Weights of a small GPT-style language model, trained from scratch on English Wikipedia: MLP 3072 tanh GELU, learned positions.
MLP neurons of a small language model. Each row is named by its layer, matrix (down: output weights) and neuron, and shows model dimensions 0-127. Each number is 500 + 25 x the weight over its row's rms, rounded and kept within 0 to 999. Numbers have three digits each.
A block is one neuron, or neurons of one layer that tend to fire together. After each block is what it responds to, as a language model described it from the Wikipedia text at the highest values.

L2.down645:533499530515517486479555456478514536519487504490461470488473564522495494489509512491489505493494526475466509517466506524528555469492472512524537520495511460477489448528458511484482515499465513542523520475468477506499488480500520463480514509530491519488506497435511491493479480513534504531486475499498498508506508486469459531479493510468530462463513577489509460460508494523465498477523
L2.down912:535508495518474506538473489498512522496505463522487456496448492506525478475522538502504457464561491527484493517486501475509485495509516489542552512490546472533519475485494526508504524475479529532513493463493483483487513531461448517474489530487469517522510521496483496525523519477540449520468500510487527516509459467510508504507449498481461483536478499525492503461563487535470483500521
L2.down950:525510543502492522503522477508553492471516505524465479508504550529554522503481506514518498475522547497440491531469513480570509501500475462505448472504502503530531487513521531492511533517489465494473521479461470496486514482507467539491492487486516552547497498501501472526511484512471496490473505520496534495500496459482464500474496480484524492527496506526487548501511517537454506440499
L2.down1270:482529481543485462489488532480487524467505504503486459525426540488570513516477528488513513523488518500454518500518494508517462503519542528484500516524469475463504492460522503508520545521506535511494453450506498439547477505475499512509503542501479505473485490465537475500492490500507458454476509501491508491462434453490493521493551508512494478486494524480487500478485509480464502479480
Description: Second subword piece of a word split by the tokenizer, often after a prefix like un-, over- or in-, or after an opening quote or bracket, e.g. un|injured, over|expressed, "|article.

L3.down14:484481521474494508573499486507531485537484490468541459551474430505468520483480491436544521520534525481502492521515503489503495501482481482542502492471486478496504510454533474480490492464466509528515511473485500500490516552527524511470475528493514472488518508521533479522482464537500514496549519499486465519522460478524490499528451511483465507537538540510499511490469504503487499464498
L3.down436:477536504509495527469479449512510477487493479493491505514520477441496493529499536503530449461532496521513485476491455500463469490535524458489469488507529502500482524464488463511475543508497505479503493491484520466497518514489523476465493483501481473488516525528519538540520485499495482499498534516504519548541493517548487534518513506518506483480513462472493540539520455526491464496511
L3.down793:466522500495485508513471478484531469510500477483537484501465529491511466524550512478509460493487491542518537458523516491556465517504456517489453495443449551491479510509531563549475461524499504464573470478525500463474516541477513507506502519500512510508507494517498512495488520534497515513492518514502502500566489482536502475516519514512437487491536504492513499471489515519490475495525
L3.down1218:467501495507534484481565555518521512480466466512479468512512526487472482471534468470502504486491507513512470529454472529495484568539532499490477481482523515531501471512468482486497483489487491551537506497458458449514459492523470513511453483484495520527493490505514521476517498502531470496517510462473522511505481489464511526496508490489495473520484457534509494520524491491508485496491
L3.down1335:472541488481473546455491487487482496481507522551497474513458480527493551512530415468486523483489485516457508480437501523546505534523495465465428518498449494494510538469549503508485467501494546485513467489513460501492496447501493533521502476498506531483474444469500503512540474517519516491456523509548472496511506486494476510523523491504526506490497491478460519519516483491493487499420
L3.down1669:484478516496503520518458486489524520455507512508519511475524468490499483502487500475510515510515445515502520521468427484523473526463524501478488487498495452486531496503513497506518473481495482478530493448457507541499459476559527524504495456482505519527526504491505501479500483489514526509468470517526536466523478489456472525493497564517479505465503501501500514503487468482503523488475
L3.down1785:515512518470489488515544511520499512432500509483467468473508529456504503515522465499478502519549484527512502504465477490519470526505496477448462455511501487519500496519400480463493480513441542497474483435509505514553509486522507552517489488504549489498480473516494483474488485517488473494482485492451490490487508511496472509522501512472481496536516467482479487501453458450470486486493
L3.down2222:527464500502499512484493548490420482515467489464470478528463562507522503511491536444507536453527538489538492532480477468481521456474551492486494528538447523497498475441492506512516474555499580478516486537517483497452507486510524486502541466536523502547497531522514517477471487508525530515523491503538479485483492475545513466504493463508511520509511524494535486416514522498475507536518
Description: Tokens right before a date or number in time phrases, like the space after "On April" or "in December", and "of" in "week of", "Round of".

L3.down357:539526526513495476506524518530475526511505564477499465494483513480529492506496515489492504490518510457489481509478520525504505485493510518442530547444494494513512449498527471506527495474502508517455478480481453484506518473500541491524504500458510540465551511456445469521487460518540475492473520512482503542492539524494475506512540508522450483527518479504491522478510444533491500470511
L3.down805:505459468486469511520494448512517478505514482473499523470544492524509550505468481522499508544496505482523488526518493507536503469528475485475482534505560461476502507505544479451504497475508509520463518527489504506425432535473492452516469497494528499495497466531514522521502469505512505459478472500509525513520526487511502450493454511560467491486455510502532503478529504502496484445469
L3.down1143:444526517500491451520501516473493522504511538479506520480524514527492513506467480509488527515507519516481531541512555489483475458466519515522469528514534532485534478520495487517475542466503468512466470493496456478510477520496502485537482474439507514478515496502493481494532474474465494509500490468522513502474484490507465536499539504511513520501528461492474493518473498512517484508474
L3.down1573:446510509530539481499533529484519444488493509471464490463490535504505511504479556505442494509487495504485477495496498502525530454498477458548525497515514563472532521540527499487483497527516528481480504473499478509506495539551482488498530489525498494493519545538511515543505417454471501523475529514510496516500503512494482479526472514467496504488522510511483444549518484471429492511526
L3.down1941:523564460495489466497477462528479529516501510518522495487436480519525517504493523494493472537497502478509486508506490503530467511514476501483556526519526528485488524492477490477483504483502526476514499499495478511491527485506490534480503506506499540489468486526504500507513524499509507524467469504444518477455477523483485486504524503540466475487473535522475434446502485537482525503461
L3.down2021:517525496516529491481516505479540493495522486512548503486480485467492488505506479524513465501504536479456517488459507473507538498477469505496478491459504493542489453510518530474516536547488561507497519461499521504522503522505512471460486487498521519508512523505480546526515477519465497502492506510498512506481481480488534480479517496487548473483487488499471516485480423567485513466495
L3.down2119:512498512494503525491497464511510465512470512478443461456499540516511487490498534486489504479498516504488510502447493501521520504486499503524517481493456527461522474500517481497524508499495502473495526531486488489485515502538496510481537500507460532511497529509528514517501449479461483516482509527493512538544485557507538518499508460528486519539491485516496506440446495503462512481518
L3.down2727:449546468516502535498483454513520501515513541469478447487508528538485481471493456446502521519494531478525500523492493493493459538517476482501534477508525495531475440514475525542488498480486534529534488538489518451488519473489496491529500491521507531520516516533496515483524493472458504485496511533503516523498474490497527496524504499498493492471504552463484547515488495525497525517507
Description: The second piece of a word split after a short prefix, e.g. over|r|un, in|ch, out|sk|irts, ran|ch, st|ap|led, often in compounds.

L2.down1194:534504531472520525509493473504498515525471535493488466535479499521498469493463485485529537526496490549502503536518486517486511492552518547475511454494513474502526492528480511459588475462535474499551469495514488496500469492467520530502453453521503512512528521491493505511488499475500568526515510493497482526499471517518506497475492546528488489492504504479526502480456501514494525519487
L2.down1372:495463525502508499506490521528511519471529512520495510495504545509458531511504488519471485465520508496505500496518474518547529533514539524492479492504467504530440485539531529506517410446431524522506471535519486472483462498500503491497509501526475498510528504552517473503478478506438470481539445516513504481475534432500512477505519487523497484533492497550493500495496483462504437566513
L2.down1373:504487512526504508528532499512513524484521491482529535522528515464543495445452501521508528519474457503472501450481473478504501519485519482509565509473475534494508505514461519551525498534482485525555480486515490484509510483525497477515524484515510545476487548532550510493484514462483478512526473537482494482494442506458499485497467509501529497491510513535551470509535492492482497528488
L2.down2517:495478500489528514492543502528497568525516464489520476545468491495494526533533500522507519552464518509509499508496494537489526463434503497449520495504493495506446487510521526523486490503449523496519490534520519514528511540466555480553492470526472494529477461476494520514491497503495497492517482509492474537538473484489512549447472473486494515482518519504537485522463536476460510485480
Description: The space token after a month name, just before a day or year digit (December 20, November 1985); also after vol., The, or Act before numbers.

L3.down76:506497540472492478485511507485514424504514460517506497494481514488497466503536462526529483536503511489455530509529584488459520478512514551506504476521485485511507506495510500495529508484488528471532482495477508512493495506506496517527477539483509457505538487522498489518511505474520478488458496551505523539532468499478509451530526526499492500453491521496507482501533506512491468502502
L3.down111:487509481520529504498484478533500477527540486483532494548507527463467501504456506505507454509490503489447480474548493475477497502481539506499499458488513511477506489521528505534459500492517504502461531457483452486520522509504455514447507500497491503512532514488507522482532519512500519521506492517448482496480528480503482488472525504554539536530490490505495498516472518485481522512544
L3.down256:490506533486457544514489461504495501506505510484509511482508487493500499490512510480461543496497522476464502501480485510512524549488515468486502516506521519472487492516497523513538452413474502515519524475465523510522460521516511511482503476484471502507528507491480460497511525495497449454543472490501481511546504453465510539496479489507498451486445470498462456527528477527501508511525
L3.down341:493534502468522493512477499511510480490516459510536489538512546486478505502484518499534512509495496530473446492512528497452492506490518453515506493457499500508504484514518513551499504549524511456448507497468451533506494497499482468477512511503492489493507527439478477527496467534532496529474466553466488528519481508534490515502513496535536507481465481523501510522474496517481519508511
L3.down699:507526510452488489495503520510482505455491447512538493473505525526478476490499516505526529487498507475517507473455508497450487512497528458446511482505502513500461479533517524498480484495517544496544504516464461493517469519522496535466470483494482482506533514490514479527470484456517469473473514523472538530510444468479473457469508444535470516496474511553534486512501491516535500499531
L3.down1330:527472491486511472505518441479502459500503544519532499460476490523475488526514501472490515494495525504492529500541508481521494492504479507462501471469556492519500491514506525510487523492541540534505514456534482464537482527499478496511536522513497543546537502486510472508533524475532512468515499495471466505504496520464531508450544440543490496498505489486504478513492504492492546526514
L3.down1690:508533485505496516530483499482531506496468471526507477512480547523506532498513507526512541551487489446523495510509493515479455489486484498506518493479503470502476511517512476466516510465521488535548500531520467480504518475559501522489482508481531532454498456488508510502497492497505482489513481510542465480488443479504525548503491461490488483514490488515520422513556531500484512547502
L3.down1887:499514493481517521500542527500508477465513531554492476502505539520466517490469497516528500487526502503486470511513493493484544541501532506500504497513477493502489492543512477448557445493519518497517506502485513488492483500530486481490527476499503444495542471490503501433496452490504505519512502502472508509475527500560477533529463527503498554500475506522460498531441520500498467467518
Description: Nouns naming a person's role, occupation or relation, often right before or after a name, such as footballer, son, head coach, jurist.

L4.down2385:497509552517571546500516503482520484492523489499451492501487515483547548530498460480498488469454539493500521497487547525482522483534477524525516527489469527494477504513487483516495468453503533500530496504477536528516493475517522505503480561496521539466500517485455458543521441467463494519477484485462528504539463540492500457499527521501534492508529501511476489475533482534464469507496
L4.down2640:469568510494506520486522489474486485527491486483454500496500518469514475473478523501508522486510497482512484499496506477526508483512518464512507519486535525488443478444468484454527532508451492497483508486534476505563526471478531489487489487445530505555477534525538486512559494531494535517518460542522538550517496517478546514512458528479527517537527473462490494517532511520420505491492
Description: The token directly following "on"/"On", usually a date, article or space: on 25 July, on a hike, on the floor, on sight.

L4.down63:499471486495532519512505487481550520501480478519536505559555487539481485497464489543499510508524487468464493476569515487541505518451508515471501486500531529467515491511555526496511509465514504509478520535503433484488503483525455486477495507477461519522516512485492488458442510492543514524478468512509460531466499494477505464526516455530515515524482535477515487544498553467485490525483
L4.down834:507532520499520497508525505484546482485518513468491485499474485519478483496525514473471520519482504500480542489542516501517534511465474472514525519533483542506456515529491466513508469501494501450483527464476472501527484526493461492489478491507519459547486474464451482459507522485464528543482510476504522558512496525523509490504534478487516452528525515483530504470521507516503484466471
Description: Tokens that end a word naming someone's role or quality after "as", "was a" or "is the", e.g. goaltender, prosecutor, villainous, defender.

L4.down65:491528498500463508499487522517515515497501511492475489482489531516521483490543506534501517492519512491511503474500501529561534552454460483448529480507496508474498501536491510461513493525495478513524478472530514470527523480549487542479516503503498504506491490494521505466450509509487500453539497467535496462507479529457509527533462487480523453538472552529494474482511538481465508439506
L4.down177:489524496457490493498496528501510457503515489485499469495518487487502549497534513534505517506538474551477535484471500496525477506510507477484476492552441492463516506514480510485501487510460416521524528537532469453506510528509515559489466465510518477481484453506545459439523499486507488493539473466514528488471511479510502536478502512494521454560481503495557506500467534515524511480541
Description: The day number or space right after a month name in full dates, just before the year (April 13, 1954; March 8; November 2023).

L2.down32:516500492474529499499489504489447481532498496476482458515520514563528532530501473487501497502473547550512510506478498476487477501503525486540488527483525485496497513503467474497524491515500502514503474545456480553481516488505505496463478464515570522492501478468521476527483495521533497525531498504562471483563491502461508546519507529486527479483482537503498461535506507481566515485520
L2.down314:512524476517487500472476415459462477477546450482514479552459547510496574498510576491520535492490478537490492489473511480518500518456474488508500465520506531570501471520508503552536487491495485546494520515548435466496503482490522498529497506502479521500500517495509537491488521487504490470528490479452483513483484504458516497475506492504491501537495453513526466528500524484491512481516
L2.down1469:518497497508535502519495472508481459509535490501528498518500534496485507511502529484476496502482502497471474487512519486503462496465502456451531483490514503507483464485507525526516481514499514481472486466448516483515492485500490516470486486534484488519489519458526500537497543481501521523511491505428483505511497452512493465485513518554531490526486458496481515532472524537524532511530
L2.down2595:537457435519468474500536480503478496519473487471492515522517482503533512477421536455505498530464506522509498498470545523502497492477460519521521521477499462526528455499468474520491508508474561515465501494472544524496514487494482473486478519532503480508503505507488520512476505534515489513520478513473472495503505539478524518505490494494512479469491465475476514516481477501483472514483
Description: Nouns (or their final word piece) naming a person's role, title or occupation, e.g. CEO, manager, Councillor, prosecutors, Minister, often before "of".